MLP neurons of a small language model. Each row is named by its layer, matrix (gate and up: input weights) and neuron, and shows model dimensions 0-191. Each number is 500 + 25 x the weight over its row's rms, rounded and kept within 0 to 999. Numbers have three digits each. A neuron's up and down rows have the sign that makes its largest values positive.
After each neuron's rows, "fires on" lists the tokens most often at its 100 highest values on Wikipedia text that the model never trained on.

L10.gate201:476490508525440537505526465501503450512506462517498498487520472516439454504521475456521503468522514517489461497534483500493503476541561512488502495426475490477477484461490548530561549510506467498483501486490529504495502469511464523476488479507512536479525483504502486523484505505460505509457522528514528499503525499506534528500505499487491535535456503486498497514479533474532534486511509479482515492501492528504475505528497511493516490476537479466522511514533536488507491500479513467452459491471476508495529516550516515538467515540499479466571451487505516478476489498515473494
L10.up201:461483522494532475505524489510491503517468540464467504525480495505471497520456469514482500467532461499494491508477488500500466475483509509483512545496477480517482502476464495506516449499500552476433511481524480446549537483492486506468505501455556533524557484517525509497492500469481517484487498505489481498499514513522517549473514529549522493477485501538504502491548507501492516455501485541492504516484445499480507522464487539490528487464487481493499526486498477543476523487564502522454484499512475550518510500500465523495534477548503494503503524495549490471470473542494484492
fires on: " A"

L12.gate48:498496536509484513518520491469488497473547518503554526498544481534488459488523506491494482452521542508463505450553487526494491478492525509494502501480531502478486535456502493508471520501490508479465481517571524517491483527497481505490500491492512499536490478468517507510545483451495491472477509542536482496453495513507473464564502544490519520512501526504516460510495473524519524537516524480546503499486475540511493507467491473516518492457513462488477536468481513527531552471516508507460479508461472525546511480492501530507516482517498487506495452540534499504521481518507493473
L12.up48:497519483532507480539507493481496505518480496501507492556494493442469489486505500486529498497513488515555491487482526510526492445466508554496520525508474551487505506495512512462521491484513492466460501530525497502479538498459467512555504514455517487525538481505516507512554507457454507504445523530460483506519503525519480568496476537496533481515492505468495486525488500495497506559534541512525507500515495541439495499483496520489496479474495485502473484491523527479523477483525502493477473529520463493514520516502515488496508475499507478538469537513517463510507498551488531485
fires on: " A", " a", " —", " S"

L6.gate195:493506516538473485504488523502487510500504532488529508524523484469515548488514492525471532492541529499519516526439497520482486545503461506491464459496502496544542504494510540495516532511513525494510469517480501439483465551516513473525509494469545533491458534499469513527555477503539478494465501476499520509484502491505473526532549522501503515508451457500500470497454504515459515499466468530464484506470509517523515491554519506476510510478474492524494517508520505532492496460496511535498508495502514493488503553523530511512530447506460508532453508466522524498480550507517519515
L6.up195:472499505520510455504467464515488537528488487511500530479532504524526497506483484500492518490510516500500552548529506538498507499511498542526528490554476489503503440481467499454522478479540473527430474480522475499523451492490489457516520503524506467494494492505463478502500496551566557498468512546496515523553507526482509506498504516510468487477487520467493497486474492533479462488510520465486492502476460509535520481510450499481528457495495510518506490554493488505553480493496521461510482493489487513525526496465511498549491491532518507484566492474472538526510527517486510497
fires on: " g", "g", " Z", " m"

L9.gate153:515518524542529517512523501490491496497494527512519523491513439524436471491512508509498482498517519490496478524511502516483470474474529529503486480529545488495521506512485497459526524525520469491490533506554502479498466524492511496540526525503513477506479552530494453490497507541510487528447524521509513482519528526475501491494491484533525490484459509492497515511531514487479436503465429447524512518506483496478478517498470527478491492502501503479499487513552514494429486513519487480460506512459504426493499515491521498475489511532484461481475509496486530475514545539453479532
L9.up153:530523494486512466465492563510513506490525481491487501486517447503477522480552485511498502480536479506517476512494505535517473487514521515476528545548513505497519530515515485531497471529533520517501522485509515464479514500483494508518512518456506486532523548518514488525467491534505498499487523531489525485494524527450517503478500511539510499479468492502485497504459479508471488471515419497533492511529506528439499489492518519502462478484444443557539483503539518488483490516480504519479527501474524505476485458546504490502442452450507489550479487496460542472497481510506516523
fires on: ".\"", ").", "\".", ".", ".)", "\""

L8.gate105:511473526504491551542487517494500491503515504536480487474474499530515495539509445495478514538537515500492477490501513488506510500536482477461563517474495501491474491506483497528532496533461461493489492514455502529516460527497501475506523462498474509570510540515537490497504526505492444495530517490554520530547495481493511526488495527533514517498446496461513516497536536488500482545515537498520492500483518508504489506494562516486493527465496509501525528504493459510476512491488481507443484464511516499495480476534494466479447510521512486506519500525480487541473527490529510531
L8.up105:519517529496453559486503516554508465458548495444505519514515524462507464515461465524512499506498497509492506493517514518548503496487509476529520534477485524473483511508509534485522490453458561519539514467497538486495492471521482496503468491483480505530452513510519526461442495533428501487499539506548512530486500507491503504480505488539491465512472471450475478494482478520519510473524468516500453516493503557515516531453478481495487498516492523511533507528542488514484507524502493513467487497513503495513522513521550497467466500523504524493564510455484518537485520490475505506
fires on: "°", "″", " of", "\n", ":", " ("

L8.gate224:546514468471525510493498465518481519545502464508559503551524500485491507527514503533494497535502434510520480526504509464519512486472504480496500493502502488482518486517512532486519492472479517481496520532520530536466521495523497503511439492468495502505503502456496463533525495506528506534482494498492479517488531527479491474450533507528532487528504539539500542534468496490575506539491531516465524497494513539446469521527538498504517498543469480531476478495458521529513479491482473500465480493525465492523466531502487530512477541463516507523532493467500534469502460448532458514
L8.up224:483487483475526536514494509476534495510511462524538494523506507477552475513453533495480505511511511493493498559459499479480492472521459534439488553526484506519467502488491545493496473495507479490488536510507487507484512521528481507503522485484499483476468477494520460503520497578500483476529505572457483515482503524498528480473505487481505499501518510515469507512519522535480495508468485503492498471511482495468499494531510546514521497531521450483515499494497471495491518496543509475499467480525499506502492517470508553464489512489511460523551500499470504461479473519500475507
fires on: "==", "==="

L2.gate118:542457511496486521482555499447463504561496459499502540506519528524475504538499498520477487499480498493510477499508473497511469484445490498505526525513492497517484528488486551486523454521496539508495486516477446459502500534484494504540452516500510507505473567528500493546485513523499500506482508488481509503516514544503497500521533511525536511526461469481518453505504520498512448489514495486476492498467480505479486504503496524489487496500498449499488515479504533551473498488530479478479453502558470454477471506443532521492514467521490543473488532541476539503493493463444521501
L2.up118:511486529490496482499519525498500534484477470497539550487514516476527528492496523472482523511491471483496496497500516476536455459481508476494512521486535531497512524503512518499481478501441498500512490527525452466496504543505522517508521535477487473474492561527520515506487489512508474504467542508518500491560513493495496502500533484501479483507431491465487470463523525498483498489447487470518496456457478497531513532502493505505492486455508514468503521463517489510505480440429491497518481467519536468518469501444516555526527512525525472526535516518496532516502492481504554498
fires on: " n", "'s", " sur", " of", " tre"

L13.gate0:503483532501519512503506473503509476534501476473500510489503479491477507513523502473530468491544508497509486515516525512505487472469516508497533504428494532476464503505466505479539497498480532537529513520508532524511519539541480493512442468466535512525541489456461522477473535502508531520487514507507516471469511495506483473477507495528499518534482505495435523530483486504482476528485480485519527477507492518568509513520547568467507496488502497487520510446525500521507488494498521526456522474529468447530480537480489532513478531521490527433490492488447500533504491497471458516
L13.up0:502494489512485490474497534512518508539511470452539522498464575511538511501473507521507482535526472538464494490457485485538522495484467506533536504489487546492514480470528543523515538491478494506492484535512507470532451534485526445508464466457504485507508504545530510524508513494495521477509518514538525479524492455474484509492494500509483550531470504509467517491532535474537491552480502499493464479449533525482507488491485523454549480475485514478487484496544493508516516534459481492480500505491508505490514501508489547514518511545465528500527482506511517493513561487505489522
fires on: " of", "."

L10.gate86:483515471507557443509510481485497512503507487455478535508457428520494503517508507495484528513525482500488489486490469556498484470487494526542537503494521495476543471532498522499532515527571451494513518476559515509524489542526563528551497512488495498488538519470536502484506482550495487553475488477462492512470538518496548460528496524431527524480512509445495506469505503497516502500526512487443546530510522536479496492489542533522513537510467516515500498505513498501497514505496465472513508515479493523456496490490505525532469526495491525488544470497503509502506487486508472529
L10.up86:521509514500510504534510538506510488531495497487505503481536467502486496453501459456507441496531516481508486528541463462540482519517518475489522505476499563508485514505509501495526471486531452479557527478543440502492513492507527495507534473461500473492476521490517506481514498524525502576501520486523526484495520510484501559511536461525516509510501481516496506509493488486548506489489500482499530474505528509467492481488494499495479481524471511535527539518498526509487529526517483517505470498500517472516502509486479485493501494504475425517502485506504544494526524469582502530
fires on: ".", ".\"", "\".", " \"", ")."

L9.gate112:511472506506503512489530481456506491514523496511518484482526491537405537467494539535515507529508540481504518440501497528474521487481458513506506461524492495492463492527523533504520464532517514486508502524518526496515437487479463495490478440519504529496478524444497573503470490512506476503485503493509483507479498483495496491501494524530518543471454493490468498525478505481500484496502533515496532512538502517513510506506488470457518508501417494500534486473554486551500531510483513532490513498510488514535467481502512513509520471539504496501501466480533517513521526469493482492
L9.up112:518471480467499527530499474464507487524500504500490541535460495498506538481497506462506488488493469504500502474530498509526516499488451503481467471489473506497533483519527532492459497513484523531494475480479503533535496478477518496468494546479512490493495526494509496503466481543489517510532507505515512497494446515475546532443510498504463510507481527447490513496477508451468491539519490521513452491476534487516486506445475542483466501533464488511527505528515527529500477551501497455504494519517459467522503508492507523483501499532437549480470494462498501480499510493479456536
fires on: " of"

L3.gate79:499481484485489517466516456494467507487458523470488490519503530513521442497483501543536525546534508509534511541518478478477501473487524489471479528517502455518535496542432487487510538549504522479465490520514507511491484483511497493501523502521488532524486520473535510460496534476496501516504518505495510467539470540485479522521468482488514452520521503493541493456486582512511503528511546487542468501486506515526498492541489490508522516511511480541509548511500489493507546454517481487541473505473534449500449546485515490492495510475491563513520468492508535494471524485533494535
L3.up79:475556473518469496505522516442520522485518494490518518520515506513487511443542520485571518526510521508440517508525509475524483521522537473520498505486543467491497446492503526508523502473483546535471523479481517451484530527483470450550514470480455504516523509494515506500488523539488481492514498496502526469499540507509506510519469543505486516526510481527548488455449502481507456507504510457510469471497469465488505496534527505520518473470520493514478483506518540508510549513483529515546473538526460484507513484495539504500523492507489469511492552490465487499492554485493453515
fires on: " was", " at", " tra", " its", " is"

L13.gate300:564496530496485541478494507484488524488509472536541519525480503512462507510456504518485478444498489484461465563531515485502539517540499472538537499512500477489513489467476496545490466544469550465565510508477508473492492490496511487491503534492494508551521499487495489496471533535477465489482456484478490474473515477479490542531509540453470498478492500487498511538552520526514487497524538513491494504516505505492518492474527505456515486496488497533509495513492526490504498547496480475460528484485464494508568498501513553468479503514545466515490495497531505464500487493461490495
L13.up300:499508499499507493480498560503484514515467467507488544505450491514518527509440480472492507513552475495502487518492476425536490492495509531513499534500536479490485462510483501456481481512494540485523537499485498520458474540473497509503499538493509528468480470512479500486510505490510533518484504466490515496479515510535507565534529516493507489477508535510534513503509496496519495490482532500482504523476541544487503474459500481480507462461449536538512540489513500467529490478512511477486467456495499488503567560487511514438496537549535467486515523431526495468477505496508446504
fires on: " I", "E", " E"

L2.gate386:489495539465533500526513544481471523496513492486499508502553517518487516518509530464517500496523497593494474484537472482487515470505502511468487496484487525482540481491514495481509486503501505521476529488527475531491515507513510455462516519477483454489464510475514457529541526501520509547465505510454506537490476534494486476516529453505502503496510475499478501506522474460557492522484497458503535509503483473528511501507500523447533448541478504547477479481525454466490453506484494468492525476518475478540536415492474516494498475537460474496493481483498496517511514499500490527
L2.up386:495479463469511507505530482506519485511492522490481506515503508480529498479515484495461480492519539529531471469484483424490543507481471536485488501541449541497507514534480478488495474489541467505522512460521490477531487491501500498474490488506521466528515500547510535487512481545505531475485524495487502494489473544450502518499511457505516493501508449535468531457500516501530491488474525512511546472488487478497490480570555487500492503528530528532523501499505468499491496480474520490495471517506484515495487454511473499490451456528514489480539496472444470482467462481466501514
fires on: "==", " Total", "arm"

L6.gate98:483505466504533498496583502487524502478522514483480503533520493520458477483502507510503498551488465446513489501505512491489488482485500547527502503471486490574469507511505539516461495526537516506515493472503490510501550553527543510511467525470513521479526510478506516511477550466509494532462530539505520486492481543498499458461504534467502481511497502480548499508518555497490521498521446490463513499495480508481512517477509470493543530451474491500572482497498496481532474489498502497487515569523460496512508491512500478495508533434489500496522522535518503538540505475485506494
L6.up98:513520468493525479517468478483466495498528519474494474529515533468450483544490491493505492549494542440492505507495521517542468500534452483543535477507457528497496513489536504497502475523470513510478506561527442442516463507541520460490479483518523461508510501531504498502526525484494559478503501487485528505534516513483489534505479512509494522487486503479513490505516528490548513525526446483553521506496506512518476465537516542520487527519482498536516497474492481489524496526506463495514533521511453476509500510496533504486460495468516537426516465473506517516538523517518490484
fires on: " of", "g"

L6.gate60:518474482490493467518529467491469496428520503530514496474519479498509491485459495497537534490485506446486488503539506494450495527500480490514487501500503511488509529497470535487438518522517484504450446485510524502529513495493445505482501520489485531453495520464499502484438490553463485472494504503514517447530479493495513514471443486499502506510465565549515506458517513496545514494483508493504499505511546524474489497520519440496511511495448528530478471515489508488492502481473530497495469510505484522506510457531535553508445483494485509485502535492518483523502515486496461527
L6.up60:521518533494517471506444507510462462484468520510491508469496533559527471451524493526500511537533507520504508528526490459526503503516504546516536550499522548497506517491479474494520517463502501476465510517490504488500535510462502510493487492492502519484537480496451446505494534488468513507535443523500516538508486521470494467498489487474472551523508536474498497469491527487493472509494547449499515474519525464501515538493528515509530469481479512494504518489528480499475512461481465499504510522511489486484510468476481474503490527538520434454510524466447491536492541481503502518
fires on: " was", " were", " are", " is", "Career", " Notes"